Weights of a small transformer language model.
Size: width 256, 4 heads of 64 (2 for keys and values), MLP 1024 tanh GELU, 8.39M parameters.
MLP neurons of a small language model. Each row is named by its layer, matrix (up: input weights) and neuron, and shows model dimensions 0-255. Each number is 500 + 40 x the weight over its row's rms, rounded and kept within 0 to 999. Numbers have three digits each.
After each neuron's rows, "fires after" lists the tokens most often just before its 100 highest values on Wikipedia text that the model never trained on.

L2.up354:432549474482521486515525585544446592470505511478582494401512504517564444473448500482502481492518451429447546490451483530555527461482461506471502489521541507500532534416515527492516450483574469463479554546459520542529487588503473544479496491475464563521493557483477522490480429471458507501497508531437474524540485444433465559475470435454517513539450450490540535459546491469610551465525468475431461469467490420486570513497501523531491477579538466445514581486557593515489523490501449523508561476550499443503519479515514522470500499504490518457474400452491430550496495497482501467455518517476598396494456512540540556509487551564547470580548540512522466548507482566539524454498471502478561492477460602477503510494557511482551476439530503519486493514552480528538457526466533
fires after: "A", "|", " A", " L", " S", " E"

L2.up500:399561491504524504483495528581392527558539493483477454492457509522534470510488516534525606442549443434470585491457464456516511506461437405488485469499542503526532467488509529475546494486431510517520456446568517604556469480505563518534467490532484541434489556569497480532507418497509479530520482546478533528463538460488497570462359464491485488456479472475515507528478478464487465443573478500443487505481494504502561459532489481527502504531537448541438490463526506510481529494554436503498470486522554492531456534517419575482500462526533494466514493473522514500441489478536553447545475509501584488525496608507552553545486487520628463481516505550510478612473456484499525503570506462497479516499428463453521516451486436497497441494511521547518460518567516554501472496472505
fires after: " A", " a", " N", "A", "I", " I"

L2.up467:491408518470581508490463532499538606504406490460540447532408489520476488558487444521490521538505537478473554539543437533524483494537488621482518520499494474472500506460552553494495496490430587466512522564461499549483506524478536559544437439440533441488531507470460458488461456478493451490500572617462526470431516494439508481519528535486442513439420443521531536491470573445507535538586491466513507530508487465509453500503484540507509537518530497496456526559517522496502558485569471514527558388507505503501517473522507547493481475483585512474457482500529502499480539529518595529487516494424455513548437512473549519533502497481556543524467433484538458471534511468473522511495514432465476505442498535468500454498523553510615460503543510440489447460533525544547506487394514
fires after: " B", " w", " F", " H", " Y", " "

L7.up380:514395530492527519490454485468535472500438446567462467488553511542506465489459504568500439421454470454468553400484438450507533488449500558409498527489474492497489540535569594479463577493470524515524420497515561520522561494481464561447502551484489450474480451522511490502541426461484444541473460562444501471485471474461538447582546503501496562524494554503488533538525510571576474500516405560449472498527534548549470504531524484511553523483512538484553479486508436546484459464582530491552558482528493519490514581500495543475503546478522550451533536474456441469505506513564507543519483447447502544499465485507536463527481493523530493541548504559511496488600499517465519498567474552479552463492445538466536506449477497507431584554564490471494465520495456503446401560502480
fires after: " s", " S", " w", " to", " c"

L4.up661:506542507525470508470527548507494518503487421518502501544469572530465493544498376492517540486497528542458463477572478473622484565540469489491503469531556490476526574463564540438478477541482504549579428422499514450510474550522472434433449490479457568498609515520483483495553499467448480528400526502504547533513491502539503468564444462514492480462531478463498521462504473464540518472529446498484491559491468498493462481520518516574520461547510528424486426542401488500480554498518473472353485487520521493565536501494457536440513518509526484499498503475476487541529526546538539512534489440504528483534450538455589439459480541566518517557490460473532560456500468497468548525521496515499551570536485511484450522504488484543540478557446553527398508493517529489464417536424506
fires after: "\n", "==", " (", " in", "-", "c"

L4.up765:513421483558516540419525499442531509552501442421512523439541521523588431462481456619502509418542564535438483460432530496498507543571499454461494563478474481541495498498530527473502499506542572466559476515550583482511518488539461509502543542501389471527501528473527564516523450423519485517486582543439480550504491499548510512456513518456436574420498501452476493487562534488492432452514456476484510477533519392568530444493528482461491473514512582432487487473413491583490512475575573497493522475561447430526484489521461627557548524565482490505531480502408536467533482567544507550519532503500539500500495470461527501513478516511520492476497473528505548460528471476515452468510535491546496502474442421502474500454484519521522489529476511509499490502481448526485489519493515
fires after: " s", " ex", " h", " S", " D", " H"

L4.up158:521423529462508424520458513525428495511454504565515485521453456472419542450514511528440442480485519531490511466521442416482468529508523525457545472527572525517503524524447519459540438416515505499582438603506520545420479534501510469436535430518525451549504553554472505497577441503513460535450528465504571476482531433502529543583474520479508487507364478526543501476542523504507489534546560520516448491515450426476531478558494512479504506525537504466559436555456496483501520490564552516542531480522485506494501551476522604483542474513500526544494532504524513529520531539487513532554535460526538509534492521486552526407533481456509436541477474513537437478496490523453501507495516500441476446445439495493438526416548558482500470510550528478501519533447506492622494391473486
fires after: " b", "A", " ", " f", " sy", "["

L4.up808:517531492487477508513517511491496555481475534477529461432434503503450489439488490507520517498503513459388503493487512505526583489450526527412510482510609522506533511472521619556547505511494475514510485591497517547591494508442535548482504561541494449378545522466450425529519474486517521525484493481508489529466541452410425551546478531476490512496530442408521515508556552568459518487595457511463491559507504493446495452506483454514466534486516506497487462550445506513494509476454406490501555431560522558510512559487488555470457477538532497493561493433541522521460456458554479499538496447485496453522493483452562579536465496536495452522490529493556481552489544477531506546548436522468542501502525485447458525476550469468561457523529554527474443502515514499563404469397511
fires after: "\n", " sub", " c", "===", " re", " C"

L2.up395:505514586519589482472516517469475436502521515551520470465467479466496529516492486480463517474536486576470503467520457442505462476494514539540558536558554547554560471452551493498471466527475486498535473479522499502599548494475457456495543515449371493442450516510474422499510500468482442485503514519558446522503581536482515507572437494437517649501408483506549480460492508501546463512505507515469519573463445485553455523459493466532444496516510484458448490469415431496566503486579469408467468436529482475498510547465418589447552552572456481535531531520542480504494470454577509499445515507516506475458477479489596497471502495573520540529515494583494515523515471463482504503494549483523513494505499491516463501441458489534529457515498595544493528491483509506522405532461556
fires after: "\n", " f", " Sw", " v", " F"

L2.up118:445465512508541565531505621511405505451448444455506433502479448505472420482419440536516554484477489436448506506548478503499475476514531527536492493466525540483524495453543471458507451493581428505524478475414504512525553525503502494549496482603469508485519584576474518541524532522549452477484500549519496495477560477490477494467458472474485520529480495506459539435535500485458544515488480490500498549472396422502558548479486495480526448513535501478525528461498535552415584552599430507429554489477495465552544495476525515490551476498482550470502490541588479517440440469501578492509491503435548470533505556481502455579553498497605508542489500504483521443514502511479475526376479420547527509505461533497521498514554483527519487482551495499415501544486496499439518508435532
fires after: " a", " ed", " A", " An", " L", " he"

L7.up409:474497433547512450542575494563484489417505470509545418445454516540513520614443537536495493472509463560494584488497456460542519485512494455522528492501432498472477536467501502543538422491465513502486483544471571545469530414600552521552453513462458481494556505497530511490460466507622472505517531535517482480484490417468457520492536569526522466505450534504496483480476507488478502564534525456564547538540460571483499578505573492474489542453556467526495486477483518519512560526504510493501404544498493522441450508556466470515561501506508432432539535555439564516469471511525577457513553468479483526483475481501496484439514521488487480506527449466488489518538453523486475556541515511494532495459466520445519411514523451465500539396431530488442546585450469429598493534534495
fires after: " |", ";", " Th", " Gu", " T", " three"

L4.up851:450544471529550450512468526500425474492475503501509464486505490447405507509438507545466557537496517519463490472528467472522480530514518641517490507498501527497503531459564587496530488509546490450526449455450515478553484572513487444415509496471494495440531581499446501478493470484488532473480496525496465469502533483473445564548473468553511512494462430511548496411638484526610561529492415546450512536532555488524510517484538441521453521511484501452508538521513486477500526442527445511530465490534483441582481512510511571510450503507488547488520485483501511545483485469506518504506480497541514507551350524481561505517487484550477476498558505524545462491451561527431496500512505552491544543518501488498533477410490508475538494462479623519424461479529504546572393477423531
fires after: "\n", "==", " the", "===", " Re", " v"

L2.up570:419537513485518492531541530571493447514460444567473415468540458490454505513456497441488533454478457479438497518577475495488544496499522480543521504512477498531542503538549483488478421413531455479443559488449566506501553482506494504459504426555443524446514503501464466527532499481475503497489576524485496460489517517430535515490492509483513595386471510481430512515558554421571507499516494501451474509478487498457420527446472515513533513549544447524424515405458512500510514541556465529545513508477496546496535488486510500566570530493507522461468410473509523564512436456522554460515550460447485481449466561579509491498543463451570504518562469574501557505569599534519520478502424522541514491462536547498470436479525546526485525436519515521462547426503497580472506566555539
fires after: " F", " d", " D", " W", "ec", " L"

L2.up868:497454466494495510517455507522473481565414480445546489479491459503446483417407399487452517470465498500473458371524528503475550501529415522563491574506497454514496542497577544490524407486601522489504520510489528486528514421517457525502504513565458501470524514489514482502513467528478473542497523548445506497470507471584518495501503507503478491474434485538483514448505496424555557565483546526474545530514453446490509500439443494491549448519526538472539512493447516551467546524480421467526510501490472462584504561455511551515572476525503515479504407450505574548510494435509534498500549495480464488480456558455472525398528561475545560510454495561468465534532438519501520430496559539574600505458494555490477527505515470530543532454464520474433577467503552488529530558476479
fires after: " A", " Ph", " L", " E", " Th", " F"

L4.up260:442504513528448510527523562511475566468523538497545436492430456542500479463423488438507507510530493527458537460568519475582518517495524479484564443519469521479536459472565628433555457528515487467560541573566486551526555455469435563423516492474454502510565549488511522492537452465494524523376548483482437475486526496531486539434507436490500536445488427505482572449517538480554561540554454465472478492462459499536560455541472506595458450502517478495461477468542523524478555481515505538475523461528469571497515505497511540536491461489581508478507410466530447526542448491439520468588491473526480503485528491536531465450459521482554404486576426459487474464515493534540469495520505491543521542490512509472518523527488462498532491462513551559456525524479550493571463449453534
fires after: "\n", " L", " B", " was", " H", " O"

L4.up456:495441536560506433516471509507479573541508451536527447502511590596614423436509411501490534500502475499472462483446470435561532479522530521479526472440456463468541529475528528445594474511512510472586501551494517512450508569526534474573498517529460486516494475505517534506541497430473412584523556505513463493507544473486448473499531448483498481524488520526467498466451508512498461462492456511473530504501432495514562522484515493513572518516551465459527429474403531513403582445578530480420531458473529520488503526498510543484551420528574466490515483470576517541477468485542494497465467402452485518496529541483491544544532502489557516530492430475494451576478524465523532637480476461485490458465523523476470508485525572527498517467523542539519520498541541503453477530482547
fires after: " J", "g", "he", "con", "i", " h"

L2.up657:476405523514526498493478512534419453535459466479442504515467476491455475447497455519465503467447529473462489427557483474522562548531519520506467506496431573506529529490544497456528465509573491452550533567577544490570495480467447451437527502475495567504508547522449473525528465569501529537473584492445574453452483529568462503501442490468493534497430493582496524561468516492560515499505477534451513502497502458499584541506471498487512492570555561499530482563536464523467476463477521485431574520493477450508531494508457510525509507487542470527450466495495465470494469515486509553490562419479517594450465616543530447480417437552539428526515409456491517485527521565475478473466475489553538514526484507515468515526601534550510581488518549496469532437542510524514455418458444
fires after: " H", " l", " L", " ", " de", " He"

L4.up505:467487521504475593449474503469555432487487430499489443476508464443438483507460502606514476497508497562565469419498558518505471473598541492533586575517522486466532533568528620497517497450503455446494476499568511515531535472492421469469489513431477432391463470544452439509500443504480476579540532487486529437401544594499532505514516552496545515486465448479461471501436508586570497486528513529494506500481503484548488474511490375487489515473523512495511488490496503527529515478541503510464461508446462470501409546509459497547493502519530467504457552437506543491527487500596541504471491453511493524491508577493542452485445471451461444521544436582495522487509500546538557515483488491478538444511534490485516471489490495537585514447526527532565490482485494583502444514485482
fires after: " s", " t", " to", "g", "ug"

L2.up87:464510480497487553521537479484463503512443500488478484426477488465528484514453508498488484493526473448519519508439476513537526558489421473509516544458525446524488522491563513572531452481489452477468561513556601516456519515534518504540451495532520460432444530478490505518507443536495520531554505563452517524492534502475514513510431570454481497462497491451567434517500583454573501493581457514419484562544490520469459458498561579494501509541574552472498494502450555493500513500607483531494543528507486428514556521595458548544512465523533525473481418468496484543519560490542515519420481475499555349522490535485519457467460431542533446527536521563499466578535448541567554435460442489442491448490402484500549468502511500485497496413515476503539476468551511518569462490492525
fires after: " A", " S", "S", " Af", " the", "A"

L6.up355:449473512458477461465397520492454504455498533450497536529487527509521449450421460568501526476445468464439507524549527493497470494471529561475482542435465533497534425462534540509559526459568486495610482482545516481485492539482505460517425499494517472433542581490505484525556465520508485555429535452483568518470524501455553524531508505489455461509392474428523490445547563504507486468493505485468452558456514447473501526551505526476427495485563501447497489635522447488408601464496532516538516456479506533504503474463513484463460423511483486492572546548551508471476505528503539509539531532522491516509427484534461503559478490522505432526523410495495435514492535521455544482530522484534490456444469477475400573456534537532463576545567535506440489516546452546536499471481482
fires after: "-", " ", " b", ",", " r"

L4.up20:477492524486487482491440459480571551551520488502478496521423512476502461500493513563465462492551493517551524473523447498501526563513482485482475507458506406501536477496483540514542446472477573465500512549527482550448501635455528454494494545546484514483489550516439510455541473470511453572492445505478533469471543547405574492555536479494505507524528496473507544443450541505537431461532562536500481485453510425515549532547465470512475504513565504466586487522430479555469573493543547501450460478482519501520406511533472482422466445543506518535506573451550452534442501585557546502498489487496556504492467610548474453503512556493547527473478409453450497590511563485424529571501423436481531436481534534459467569492488514474495484501520467479499483504534587564497471495477500
fires after: " R", " B", " b", "he", " St", "con"

L2.up208:449434503514575505578533499495475540491423498491503457471449540499555529561474522548485553543460475447516524431494381492462486514491469525502490524491549482499482600487539523486500496487455517566479495548446488511456504499512516563493540550471518499480530525499515409505476473524560473523553537566502450521424540386531526523515529517388481531434419475494532483492511512449476456560541497533459462565480497522444512536468496479469484484503500476490513418474499533559477509503537445434523474449527517516525463526545521507480454407525572495487498434506495542573519481460527527545545532453452478539574482509551449550456551479458518478493434432495490585518503488562541444482512485386542528524467455538509502523500570561496513461417506529468450506513542451544538522445438502
fires after: " H", " a", " Y", "W", " A", " An"